config.yaml
positions: "rope"
rope_base: 10000.0
init_std_o: 0.0319
batch_tokens: 131072
seq_len: 256
dataset: "wikipedia_en"
MLP neurons of a small language model. Each row is named by its layer, matrix (gate and up: input weights) and neuron, and shows model dimensions 128-223. Each number is 128 + 32 x the weight over its row's rms, rounded and kept within 0 to 255. Numbers have three digits each. A neuron's up and down rows have the sign that makes its largest values positive.
After each neuron's rows, "fires after" lists the tokens most often just before its 100 highest values on Wikipedia text that the model never trained on.

L4.gate478:120165180108113116180157064143132117110094053139084095129113146141096143161131119154155131121194131117097121103104109123129160110165132120126151160161153096110154091106051103183101117121097157126143119158119155136138158136101131118160152092082092138148187136128139096206069141080146108149
L4.up478:129112117181221091130176152084096146137100120067123177137155137140099152089121136172122094118167132177201161157194092115164131113101164200129126175150097109140126143108085136144101121176164144128111107147165142124147114118152163121130155118118116080198170127109166123136109154080116168184
fires after: "o", "re", "e", " he", " fin", " N"

L4.gate60:188136114132167128162144172153183076146079089114120156128167145075139131133152176136145149100181183211148097206159112083100160169109102138077110103201156108117131096174099171083157083121154066149134047136157197179157109083146169148108158117106167113150108135094145061115161130134101155154
L4.up60:093103135190199178209128136120096108156111193070146126172165103078108112151136137087116149096213093162140149117207070103142138089174199153124056127137091092141115130077149126098148141174143136162165142116218157158122112130107126088112122180148146123104139158162134142079143177092127103130
fires after: " d", " D", " H", "en", " Je", " h"

L2.gate139:164097115166122093142133098114149124125119163144063150095111098195099144105187109165101086093126081064099133144166068149106072103176067097124191142143177100110127144093124157102119146160127182100161211170116100082150080073092105152161148128064179053108138089119104101141143112055171132138
L2.up139:183174131142104151123211131090088158105140139160138078148120111163156153059151127124098143142145075167143086056115128138124183096152185125125123111167104132108157112081081107150128147212121191148144125103110113102167177130117094168139119131147092118150188154128132152105136134096110115145
fires after: "20", "19"

L2.gate589:166181112154103125139092152143145101160071107150144134106151191123135135062165150147125123159063121118143163117119079107130139066114125068159196106163127158118061142120110083078108168162115123060078145133140121190060135105161148224159140176148113118101109115049151114125131160117125124088
L2.up589:178145166160154158137113056054140142113130094142156138135138096145108142153125117108153130135170161113123105115117157107111166118143183181129151063126095089162124129069116155097112057138128082187085074122101180153069115134171103131132102118081132129178121137158200093161141062200139117135
fires after: ",", " f", " s"

L4.gate130:152113089108109142088142107103096147135055124155163126092090190079130121114179159101133151116141206109120083153157119097139086213039148145163148138085097141131133113133106131173145124092096078165132130113170104132079141138155065115150125143094177137090145117192150124192109104144125120140
L4.up130:120124137144074169126104150116145177213097106156154197147159163167114085090107195131142188143111172127135043156121152144107139187121156121126095160102118143194062117141138122157090096090120127152123129191096088100193132126143090076114065132081133108133104134134195133120113108118115078033
fires after: " ", "10"

L2.gate480:192140151118106123144166145118129151132069180108195146054102153155063109091149111093158155141143135147176131186170093078110117143147122118104090115134154148139077147120090117196096121128126122085180132149189141116117135099094075141140123099149168127179156103081123082163159103055164167137
L2.up480:148125148096106146093139146116138148137083141168185142118083167092121155117085090084122129124084111112145116154155156044097096125154122092149153130107132136108143173121148105157132179138120139079104131123171190097092124138096093125119128059169170113167095103079103146195137102089147130148
fires after: " ", " $", " and"

L4.gate635:177123113128117141132139155115135117143170222129159151117119107148099076103142149161177125134110154134111164065150027122084110085079160122105163089129098153147161111140056123132106101179173182132191150166128132123144157144126121147116104161092104143114175158146148135124212159066110160157
L4.up635:113134188161099104197121143098125132118178160116141096117058122124123122094103129149098128248158195104141156099182103080129072100131181159105092089124154110145129183141161111111124162118104143136161143150129124132129144132116157042140121113104158094117114096099088094108123121136093141141
fires after: "an", "in", "al", " Min", " occ", " un"

L4.gate681:132120129180148077143126150105211088075115069120117119111104123135127157126103062105120138062086112118124110172087115152128135137158145088113146130185125116190149130117130158140165141173118134084126074155120134073128096081126109126179138101170078140099146082138164132125105152099165130154
L4.up681:149141165165152091165110121145120102138092142144149153109177119118129085111118127100133132128085132108168129125101146058167122144140132117182117167111128073074145157146167153081091198096112096123154168131144155119113146135038108155098133173106107124161148090101137129099114154148088146162
fires after: "ar", " as", "an", " me", " sh", " Mar"

L4.gate121:137158137111094135124140188037125182087106145204096121070188140124186141123152131131156173116104204104105134146123095134187170100118133080075104107084151096114142171118155164115148112196164133065125099085170165127104148081170116127118149065118128163156149155094122132103134105126154092095
L4.up121:089092166172090125143129092135130087147159106110081140140101142139153094052124134165127075119100108108160066098133145129148124064119105132121171129168078117117166121163153179170095134113141136140159156095132116123138145187141131096121176148116096142088093095149171075122114166153144130091
fires after: "m", "oc", "ic", "he", " M", "om"

L4.gate102:170160143103102103095152121164147159171118100175155087130123152162092111126130166096107171136120181116125114110147107140150113094095041106107134103077163161119091140144148146106117094155082093083107063090140132103158139111154112132115173160133102101118194122140178091220053166181171123081
L4.up102:133112127113111143057121125055193135098084123189158153103102100140116107085133072129122145110079115095179092145080136132114143115115103079084148127159098080093100141164104120159105171082156178124141133082073094081133063079064116142127144127156131073131115128104150154121093108114149089111
fires after: "ib", "ol", "amp", "ig", "om", "r"

L2.gate720:183188145157084111149082108166100158160147099101136101137139145117063097093138095174117095117168060106145102088184140133135140140118104133152132099174140125139128121184133134147081142084121135118166097170101119135164165079155127150166155188118057079119182168153198093122177073171167061154
L2.up720:130153159062142106183157099116066145130101124028144087125115186117086152122126148156152156134124173105101127116154093135131118175129113149163114085124094110206094082161086133162121110090128167166141130222101066140138122109094105093163146109121097174184160087125125204161131111130108098125
fires after: ",", "th"

L4.gate488:187082146148136135092137100161159114112068123149073071148052086187123141116121133088124108114118125175061132062092121106129162144121099106134112110132083130125107101139118170130120149149126155149130157077069107102121180105123106208116130135139153164140189074127100074146087134102095125094
L4.up488:096119099127086073108130132156112095185145123081087080118137113094169095175087157088155104110142129099126150124151133052039143147132150073073091102121082152105128141134075104118169109129142167100112155202102116119136130169146124138049139153105132074158194102157161107089147162129159136080
fires after: "20", " ", "19", "–", " ent", " the"

L4.gate690:098157044143127131078109207126112117130132049147080065110118128113116144126175099075160145081064144132177094094081139084142158140140129168159160146077118105087099156097135081140138117166128077130164078150188064124133157150081132197121084135064129170086152107140138151146114142106123086115
L4.up690:168197098175106121163139100091130141104134123091170096176171095080052126082083138156118169074164095149123104159088105117172124105199129126122193164144158070188198104227139171154131083185142149117120148103127117159117089170077066095077133153131111098156142162152143150108093131121147098127
fires after: ",", ".", " st"

L4.gate254:143116146119167142176123163143169172090087114136101109075142111081054098128098144162115159144155102104153132106187126129063108115114122146141122177133128061097143151093164107075139156195125098183166138184102189191155135085140188085167100101151157165070131106092138125105124161130131177104
L4.up254:123173164158069103206197106115128097144098160122134146090108090069158094127081072113082112142108107149221127100133084102140178134105134151117191070146148117166143116081112121135083136063147157140191143116146172076141105124171099152083102094127141103118115129164105179127171122139151181090
fires after: " J", "H", " H", " h", "G", "ox"

L4.gate444:107130119092104091095139165099174121135145196132108140100105093094112144145128123132138165110081088144078164138180101149069131161078124090092116111131103181180135135125131154135153092129133122140118121121139117124152159152085107162138113134140166126177117123156166114111082120185154202104
L4.up444:121125142187125170169167073109140135091127135135114114075095204065073130137153137114145166133131095122123082185154100103117112155131162147122137135103157080194134138122128174113109167079195095133086114136146152131117066123148149105139140054094134060076124083129152149200140165131163115145
fires after: "el", "her", "er", " Ber", "ult", "I"

L2.gate791:186188181153127138133091091126138125116132073103136132098158068178120120107148139129051169086120100166048095174195039117173137162120144126110130201126096151142131135169149197130166080077185118158162096111124122138168131093169164136134047121106129100104154113162126136121187118128133071127
L2.up791:048126169117151117170161116100170078137155142151198169189137120162129142068169156164082106087087127073142118127108170180093153074122047142089104142111110159127154154125136173120139130103100105123185109134125098164086169153113167091128131108182125123150149152133123102166129150121158150162
fires after: ",", " cont", "c", " s", " g"

L4.gate392:215121108166131075137137166164121123115112114100105107066116176101130123145096096076150196101118100102147117119095133148089163143100104180135137135141146160107133126138088105154082115142128124120129161087082154100114069046187097125087141067058094097104111154135174123157113148091193095149
L4.up392:112135219108172106127168169166141200138081132128119130116094121150158133132148136129126162177140064078056191132093125152113087129123117168127140119142132160122138116109131127132178133098108099076127108133161121137203068169179121173155141112175143131099113070148107123030165135083105129099
fires after: ",", " Sc", "th", "end", "ret"

L4.gate292:144172121158075125121133169111119149068195160114168153127103116129113118115143107127172102125102185124131128145141103124163117185162168165147148096119138124136139138094121133085116067185108169147108177107096125169111082166091083123143093180117135084204146164150088131090125125107207137097
L4.up292:201127107124170150173183156094130157146136175126100154147161130136139097161155137130157132058168180117093124147105103136097143116172122114114147125142156124116138152185144146157108147134173178111136071167098124131146170139100177119117097106077123085145138117086089200177127147189120144179
fires after: "-", "iv", "ac", "u", "'", " ent"

L4.gate268:163136124140153119144135151116143132185105137106125116135107140138100127123138080098138148184156121090123113090100097145130169084192114144170146094115125134177125055170084096141158102149114152143134128171157131159129170057137117128143143112171118160154136173091174138129147139172140106124
L4.up268:116197203097138132182147081128109077131139169093173182187154130084130162187177133129164153103109144185141111153125093073120103092094126174048183149145090151107138129124111166094092109155168107117126143103143125197146129086131105111149042074086163166103134088129132142068159098141064157181
fires after: " t", " g", " d"

L4.gate438:160056127111094125083117151178118160118149112164105084111120113091117215167154136078054138137109133136072120138088127076111122129102133153108127139125059177161104152121114155122161076138136111171125120070089126065113123134111063160113053116151108145127081126122103101140151140092090051163
L4.up438:158083112110128112155153177098121154160096166128131113153117109117109129130079133115074141167164157074086088207144118137137163171105173176134069119111163098130072129113120115118134171124101128134127046151115128111069114098106085117086160134134098181178163044080159171153120172158077065133
fires after: " ", "er", " number", " first"

L4.gate471:135110114153119147097152088149134123176108115082098150133161136173108154120082113122182198117121122136138092120051104156093166199133078162126142152084143073100093126118066123143138132084090149087090145167128124115124115157117135143135107117114046063188156074134125095142138118156091158185
L4.up471:114113150110078143187125120096110156083102122146097151110132120078178184155093139117141134092152046121178149188134134182129083088115121156073102072076136139135121122067151124110131156130143124103138143098181123084109138154085119139153129177134180125198118062077171199125081123084187142188
fires after: " B", "B", " b", "nd", "er"

L2.gate4:108136134153177126125197139099047090095086132133150093103177141128184114137150216118119092140104190094111127131147117168133149194174148144145218137140122063177093089136116131187108117156072108120102105143154147167146084139119171161119179142088111057111151106109139157197149156104196107199
L2.up4:076132144136165142114127137130162184199130098122211126095136166105104168169160176143087126114168099148085129150136107108152103199101080135119174129163209123047070125199135093144078064159120138125134118115107090141108131126127189114127136107081150156067136123127138119084096117125101128156
fires after: ","

L4.gate305:171167145128150168127126177151157141167138128131114115143134107161099086146088101146115119145172102110162132153117142151164139129122088120120116067120065172116135104108161086111124133138132150136139140131139096140133147144133203121117108155112103166067108138073167160114117171114091077138
L4.up305:103123161208123155095119126111148179172124154101160162112108150101073177193151014143115129152167090181160153073168200117088117169142117132152109178133115128092156048132100136117126136063116114081082158151119130093086157103134172128094136135127153110115182137157146133110122118087179159083
fires after: " h", "ch", " H", "h", "b"

L2.gate375:196149104139141176135163176055123178122145132112124161116128181194168089138168126150100100100186136162156141165156118136107126151138114150154114136123152142118148117106128083137096130110141124122111158121185105103086139118115115108109111165150087083109133156134118133108129096109194111114
L2.up375:127143152066156104159124185174121171097081117106149148085152052087123096139130162140115136142121124133156051153148115144111111059097117136112148127141142182199157129139131154124113090108099063102125132078149124098135134161185111174166123116110100113102131130144110124147118161117086134134
fires after: ",", " and"

L4.gate76:147113115077096113113100208098171132163142168130131125184103139127131150077148158138143121156143166141100168146138128106168144142134067151091096074117186126115125178163164141097076103107133164198136134141102106159175128177172189149152132083132105136090105083157106137112150171056080151165
L4.up76:106127097163152132126092079114118150164139129120114137163136150150115150119104092103084172120157177170116119160170146108168096167112101107054034130113126111182131150144104135156184159096174125137091130121117185126141166153117100127188115159107155096128179160151155153118068146086099096124
fires after: "en", "on", "enn", " tri", "ri", "w"

L4.gate0:150161158132153068134141124182080132173163146053120115160159114114121157171158154123106122108148116172193124185158136142123112129097150062118134110148101098127095129122199126129116176095129157130151128181026104120174169135078165129140117107072170112161122175124156086129153109117137091137
L4.up0:108134125211129168122116173160153124123199170176121168145082167091127169113121069092117193162181140130173161131136090145162123155083069132172066056169142137094131134170148086093110084175126105124128125153118172126137089087091121126142116089169072126126104109148086139094127169145158131140
fires after: "or", "ar", "u", "at", "ir", "et"

L4.gate301:144133149113156088124151116151088152153148148061126100156154147105132127114162075124103180109101129115132115175160129147094112179160081108115147118072061094177102124126136127157160131103132174150148203157103130135160116082118133128098150121114178137138142054094106106073093135138132065104
L4.up301:105149147153039148080140133207127054116158205098130144131098140102122127147125113153116117116122151116107105099162156098148121093135151178130088129174057112049146130036161043149094122149102102117164081097095136178153100111093106138109084127152116098098117183169123080117146140117168147087
fires after: "or", "rit", "I", "al", "ot"

L4.gate754:145098115094134117152146062111148123111118147148158105136140168134075082136113106167100122122096161151175207120141125159124105096170089153096153200154094107195114105097160158132117140106112118119139109175135148086176136113110098089194135167231106123115157146117143093114083127140162112123
L4.up754:083120088157127078111146095150154117101141090126150173112082134148078119172046126062121119126120202140086110102192087140123136132124166159103087121071123108127118160055073110136144167122116178134131149120138125143154124161107091129170079124102072157148078139193153134177077121179104069125
fires after: "r", " Ar", "ig", " ar", "A"

L2.gate618:168076089162105204125094168080110100076095106168127129143127118102141139132098081128063084157185115173172126091129110120134153144134125184126096181193094136083141078176171102071127116042158164113163133109143144125105167189132139162117171122183138117080101162113126083106100145111138139148
L2.up618:086148169140113152125143173128103110164103111151126112087169151152137108102050154111119129118130114121122075160140173132059114103078142139127177120145140121106186108087148118098157147098137132085122186132146078109162187153139125136147153150127092133159107147143197101134189143125115159121
fires after: " the", ")\n", " First", " Sec"

L2.gate125:152174096114094113180203134177163015088112158158153123163117108090138079130178143130101123119107197157128127133160106111137118166144077082109134156119136167118169103139155164042127153092112114064062141116193129153087156058152094130179120140183151083078120155153113095158093150142125085116
L2.up125:146128141173148099185152127201105130135112155112083194160162179118100112213163145130056094122166171164122158122088104159107115119145142115071130104078131152142170145126122162148119149151162134073136164190154078097166131118107102119138082088101135196157116124104104158115074105082160136159
fires after: " ", " In", "In", " March"

L2.gate490:182172144106090062135173085105098081160165164115095085153117112078141149109100155167133086128120117101148135093153112153089087086142081131166130141102069115129139146142152157145129160155090132121146092129062098126129108195084103161156086081118100167118166087164138139130094137083152112161
L2.up490:132157103126212097094223148154102135160156114111116102179123120186147130126064162101094165130126056123122123139068067146056096154138121156137157106119102144112128111145148101105103117080113108098119103094077161167146187147096183171116080080106132138124111133148083177072162100157148170121
fires after: "19", "20", " in", " In", "18"

L4.gate387:134206052155121194114124058115136116137106159130107146130132129157139114074117135142167136076130111166170118111130142113140145157110159136101116109126203117193060116170129139164148158104168159115098094129155112145128150191148110203110114054143118092105119117122130088091107120081060117148
L4.up387:173129115132053196113132085123117177155132157126096084188058091120146170088136165137169152112116178162087096108099139157115158067155129100140095151136144167112165144138118108148099159142062189182114129149176112064159107138146109068100089153114129157154132118102167130076151222152150186144
fires after: " c", " p", "c", " cont", " comp", " |\n"

L4.gate62:170125136149145115176161111084152136144162109199072202026188146135129191136141126125173165154130073187141117193163052086133179163131108137096129109149159119130115126130092179132121146118146094099086164122170133113175165115113105187187112078107056152118168128129140153128151166132164100143
L4.up62:131155090099104162143085091090127113192165149095156078135104117108115128179147062136139143162109218155148143133145112132134081138124101109043141136152179129136110094127138149082107101084139124152153181168138144101079069109129128104161140112082089173119187143145133126112121146069126102144
fires after: " d", " p", " D", " dr", " f", "ist"

L4.gate74:124138148126119098134133128105144123097071027133124116060181133175088073070149139149085143096147084148140086214117086148147199103130171123171076178098167124100118150150108152101155084149113083135088118187135111168160149137182123190189167170104124112147162097157203165130155172131111172107
L4.up74:124111176087152141136070113185118086087082112115122103079172102087097078119095110198119110117177121132079186159146110124150146165083173120090142083152091192123125121090092115123109114106119148114093142104153177107101119150159115162135106087108176128097155124123150174196139088147095181142
fires after: " H", " G", " I", " h", "G", " g"

L4.gate712:067142188140081108121152109084116129133091135095096117100176124143150123124141153064068182172162174113153119068101144108139181133129164129092081061126132183164081116110143206144103096157135082130138088115181127163137159109141116079105175148144166184143088160116149085125077113138127057193
L4.up712:147098113137118144123102135164181108134046057136163132126111152110111173137125159150156138141093044123082158114096124088095137143122099127159162140148129093137191133118138128167133181082113111097138137132156111129129131100142113130126156107129130060134097102108127109138138104176171159185
fires after: "er", " Mart", "b", " Championship"

L4.gate688:129133102161144123144107143151201108134131232136142132119127131126077149136116095076161114093044146143095175142133148196100105163132128153120090114151134117157122148126133116115130123130162124100161151142130109080170147097144139113160127110130152118094114121174137114148069079130136147165
L4.up688:125089101157154120085100175142164171154134171182128123102113173108145105138204119166121225134140123097116143131117140063115159120114134152194158189080091093121114090109181142148130126169091125084146125112110117198114151080111130083138108102148129120104099132120124191143132104117128118122
fires after: "or", "-", "fer", "et", "it", "ot"

L4.gate127:153134148182062173122122163188110130112136122181108102160120166093141138170046168162157142095113147130134100140138156161100117141057110101071118096095104113172151101207101123117167150096147224124031169100110109165124148124136141139152141097123179133102101127147157106159143094082091103137
L4.up127:164178132170088142161114147014162115114224171086196129141127102154086098091124052121143124158098170125130173119095107155101147077132176129080087136146138142178130089111133160129117140147119139105133134129155135169082105160175149174127062106065171132119076133126176091132121150130120114102
fires after: " cont", " cons", " met", "c", " c"

L4.gate730:196111089091072179150083160139149118122133163108189101171126136134118117117126133147109095102119135153151069186087117162204128109186060114121123081107109113105113131103126132108081126117112158162145113127139149155180085024154136146124135188102158175143157151080070119099159150187054136113
L4.up730:055117125146100070154126116079116124053107081130154128115109147105088105112138172176096091120153173108138103170098098094134100087087086116074107068103143146106127100113133157189114149080166124134199121102155172150102126125099143132130164090119122161096153143153093117168203198149106104159
fires after: " Al", "l", " A", " s", " Br"

L2.gate570:105089095126148187182134118130172080109139111143117127076135113174140051066104067144101150070135115147163129136153131147102185092079148127117160166113133160160042159156101154154119086101091119164099123175192158109197123091166158099135127213119109111136149150132053138059124091146180113173
L2.up570:163107136161125110121126060151180102105113095137122091150065105161183172153118097128195120148182113109122179086131134131073093070102102171134139137062154088161107126133149126112116137113181099151113128130126074145152147129083141160133179154127136088130134125132075102112133113131142161110
fires after: "-", "20", "|", " a", " is", " Country"

L4.gate692:200142123137149117093113134137098152083140052108080090101141138132103136131121134209178109120168160169142128138069162160107164115108103095140080099185135143139178069149097096134130153152154178101141115143184161125163076152145140162227059113146135147150104158120129114140180180094153121204
L4.up692:191163186093167133118137127113130119157136107143159112118063126134128150136069103155131143142141158109133075086139130072162094113134151099083144124120067122120146114077165148136118145121162118144063142125139075101120116124159168142153146079127089117123161144091155111131093136122180115111
fires after: " ", " sc", " cont", " fin", " se"

L2.gate740:161069120149148136137127128186111086137158126118073125119148138133102110090058161130118137149114104115147117133142107106086132082096106119133118145118126131110186170112114079106159091140122159102158149161127151111161150101098139129127150185114090156129182119178046115097114145117078138064
L2.up740:170142104090187098186122069163059149130179133146137119134069097119102130084137095145109139088193123151107095133085111146147145210106129126121118132090150156154127163184115134195122031115131139071179089065134113161163071149123116148107132081117127101168179095166169164147157077091133159171
fires after: "18", "19", "17", "14", "15", "16"

L4.gate161:182121125122146110147149142148098148134125062127107089149166123113128124099131126129149193132148119187229111134101120160110165111170075145184121179139122099161147183161118152079135144078088129164129104157132141165129146145153142152100156078143112114130102129125130120156099085157127116195
L4.up161:123124140135095164192127126124160108113125078186179123131114114173065217177107134080133158046119116149156089131116097111113129139172130122125168131157105157109148061144165113136174099157151097052150149209141134085121079150118122113136102170118113116132114141154125118106138128084115108122
fires after: " b", " B", "ar", "b", "our", "r"

L4.gate532:082119090091209153098146198178148147164152053059142190130099114118113185179152129114093147176188237153103105106145122094112141152125063172095112163096058109089146152094073127159113164089170142095130115103133170141069100168087064146142126070137107148077138156149151116120115129161115144168
L4.up532:120106155107104150083150115157118092134091096141105132156090083111085160104131201077177199150108114153096116163126141150126109113122133114143119133123114093088183125085131073125109122121086142195126044105165125115130166133136171093168153158160120046094151112098114138102136152082143101164
fires after: " ", "a", " |", "le", "en"

L4.gate341:118125130135144182133126127145193205081114148137073105166159107147124120066127122157121091117100110099155136164133121092075111130109112101084167117125184107112131173094082076124109138194177129121164126141151150128128183183180179137111187158121164120145088121123106104107159102080161165058
L4.up341:102098086183126072091158140121055098112137123152084128177163120136152119089055120183140099124105214131133084176071138158130129097167154139115101173106067013085139117188117157160094162101164167164091206177070166159121115124126073148154126132180078179104170128071152185106124149100160127156
fires after: " P", " p", "al", " M", " Am", "m"

L4.gate112:122097112076090077146183116061147119080142150094123170116131165119182141095194144090110135133168093134185123142113096120138137144134122114067123163129137063143144100173115119106183107104185116208096098130118153173151130100120155136165151118141111130133135176131121078085135094143127133100
L4.up112:094104138090148042129145058153098104073094121110109160138143108112175132095141141129114147139210073138123108083121145129148125126130085130130150150139139118175090146198131115123159094114135100137061157143211149195156213160162113091113120058109115156174135156117138137064160135176165145125
fires after: " w", " W", " go", " Sen", " th", " fl"

L4.gate374:135171127150109117158104179103137130045105188118112101130143130141125111097141152143135107113111149172202114167133122130114152168094094117135127127092081165080156054126138092072096044139154114135135098124140150191142139108151182155118190185113138149172152139168153112172108100154111131093
L4.up374:129097126156138163174117121048080170093101159086079082137131051145140091149115092114148075194140183112157140070135116099160191144193168135166140089136191061135119176114096140138102086136131141107165150164132099095086119159116129085154147083153148124188142094082125114139174159133147131145
fires after: "-", " p", " P", " Mc", "g", " ex"

L2.gate222:169139088150117143085133166114105170109129137175101133170119063154137136194127130095139138089112099090115157121104155131192125139177113153146111154150127139142089121146119140127132135165110055131137071159168009127125123110096092159181141136114169131085065084119164115121170056085193071149
L2.up222:130089171092098171091071167129114157121128137153119103108162136111153111119122117160111106148060089102119140084101151121112132146159109139113089162165211106133126117059094097131159173120129097112152129091106139147145177146172154099104109091151127134082147061163148098123141127133089082123
fires after: ",", " ", "-", "h"

L4.gate578:161128134121188135093118088126113140207121124052153068116140210114117097148110113144201089172177085136150123141102092119126207155155096165145097078139110104143065112117083134111164149156162113149127131091116121100067156111118098129134129123150149153171075082125150146089142195126119086145
L4.up578:098167075144137108165128133104193118127102163127101088073181070162125107134115116108092160151151113124096099141107148152172126164146117138147205098188156116119139087124083145098133083103140113140079089158093117235129151110203167079150166123162139141078134101074079070096105102089067138145
fires after: "h", " St", " sh", " st", "ch"

L4.gate811:128118160133119161128096106180151122178111115091094100117149165135134175194121110083142114090181117146153176113126072176131110102133073180090108118177077130194101109105140093117135129121082195138142171167124137087141122081138079139111094094105114106139150099091143120128116102044110133144
L4.up811:103155095111124125169098096168169077031124137166090090144117189154110158118160116114100091145125160126081101173070145076214105067115155124121121122103122132111127132113176168129119136111049129113126093111111145128169187171116159126104157081137120220157156144148164116113149110165120117155
fires after: " C", "C", " B", " Comm", "I"

L2.gate176:120110180157102110125077108196080174206108146110100127135085125195165121120107074127130093161098108070104101133089156100078137130095096135139080176126155150165087140123179111123140103087194158172103143117161072128161148109134161131103119142133114134134110176136124123126073166187160089151
L2.up176:195150096141142165131108120116120107097187119128113214109148125101118147139100122130148065168115127084144138103137066138088105143154112128088129033126165053068107154137147157120103027140171105108112171139156136136113087189149130117135103151089163146141088177166179095152083184130138147069
fires after: "19", "20", ",", " ", "18", "13"

L4.gate452:107091161081108105129142125128099152113118133120153112125114129131133125117096126119117159113079118153149158116107106107168106179113133036126135126161100158082146082151132144217127063097188088115171109095101105178079076065124167154114110144076132074092136102155171112180092103197108091097
L4.up452:176112143149214096125134111170117153113128104116149072133100137108137135121146126124176099118097143113114134059132131093127139124173157059146100101144072140102152163143194135169141146109123136127104128170164187094150118149142147109188089117145087169098188152147126175168128114069154074194
fires after: " res", " Pre", " Res", "us", "s", "ass"

L4.gate283:121117102136132131125168123189138174111106126075087132151124118178124117107161133136140084130065114125135091137113098142173169116124171145130118174159152135122151120136135119130171158119112112085102124148109147171157125104157140155148134146119076110091082164180062102137170160127127127166
L4.up283:126120121109182084112125084092111111136141097082092151098085122095125159126076116193138060131117066177131116124112111116178094156173148142106152111149113077085173212078144120173088145137185168089162160157137131113123156080131146147070141094126116159154115134126091106169115158175098147145
fires after: "w", " w", " W", "pl", "l", "n"

L2.gate136:102092104160111125139172114152147136127111118124134102106085102162112093126143177099184168064072160134120103121113189123108081181135046162201132076154134041087113125133092153166155135121126146102127096168119132131098171165163164160096157092090129179108139132049148134125164083094131104177
L2.up136:172136075188126143138139098093158155132112112074180103121096095163176123135130134125147176187144115180102127123111115130131127101023137072076218149124152096068077118140108170130106128095161139142116131160103096132148060118129180089122097162177130141068119180139146062047099113115147151102
fires after: "–", "19", "20", "un", " |", "A"

L4.gate652:149092127118138127179123155132074133167119149079112083090167081103141165061115150097125169126127116102155106149175123131195116165098136120195086158134126161206111111124121164139112176127135116099155121130190065109126154078123169116105157160100109118101152166113155156142111192159131101144
L4.up652:171140137132132139148135034168096134142140162180122183161131130126136137205145046120118114112147185148096097130118133165135113058127167139149087165112078119128163077081122135149158192102126086158097104094117113086099123097041101103109118130123135097083136097143176145136105125126104121090
fires after: "on", " h", " H", "us", " r", "k"

L4.gate721:155149136112165141164139126136145113077088134082134082153173104152159190138153138129137119144209142150150115173113093148095101076165158172126149159179161147159150066141118134109126125125145125100160118144148154191162110151136189109202142148093116120079065189186114181155212129085144130085
L4.up721:110129133084159124200152035127160061131115149153132099081135104101065149149140127112114171093113051113118135187160137073127099138062154105111110115082106114120088127109076103111161133113150141111153113148125185199125159089094156140123100092081189122133164140158105156192145107123160124139
fires after: " H", " G", "h", " Sh", "H", "z"

L2.gate675:186118111128115142144118076157130139147137137070181161083142148159177162100073151176078100166110131109138090062110101126108121153109140116096135154167163151148124175128106100107075180120151132118144179082119091178131116103161062176122092103129120130118127092186175134152106120085125123109
L2.up675:124070178152098067152090066171140114136157152170203122181128145165090139117147186113190120149081174147074104106190097123161121117120135086046117104157139138104136147181173130124084120096145191054130105128145157148129162100102169147089128096146079095180157086188099101122104179076188115090
fires after: " ", " r", " the", " p"

L4.gate569:144094074093128113116109147134112076093043085154133168148232156157173134140131092058136110126225097124161119126105146131165103113141130126117086120119109124134076123109134130101160107107158163110135103092181141176141104132141113163105132103129120173096069156158098086113195104128146141151
L4.up569:126179107146124200124148156096167173127185117127111158157122117192127207089082095157160126079082058181149096111118101150105076109119098179165148089090092129099144127136159165130093132146168093123083169096114145148044119111091113113100114108205073098100104146162106078123138149136119087107
fires after: " comp", " ed", " con", "ro", " record", "ra"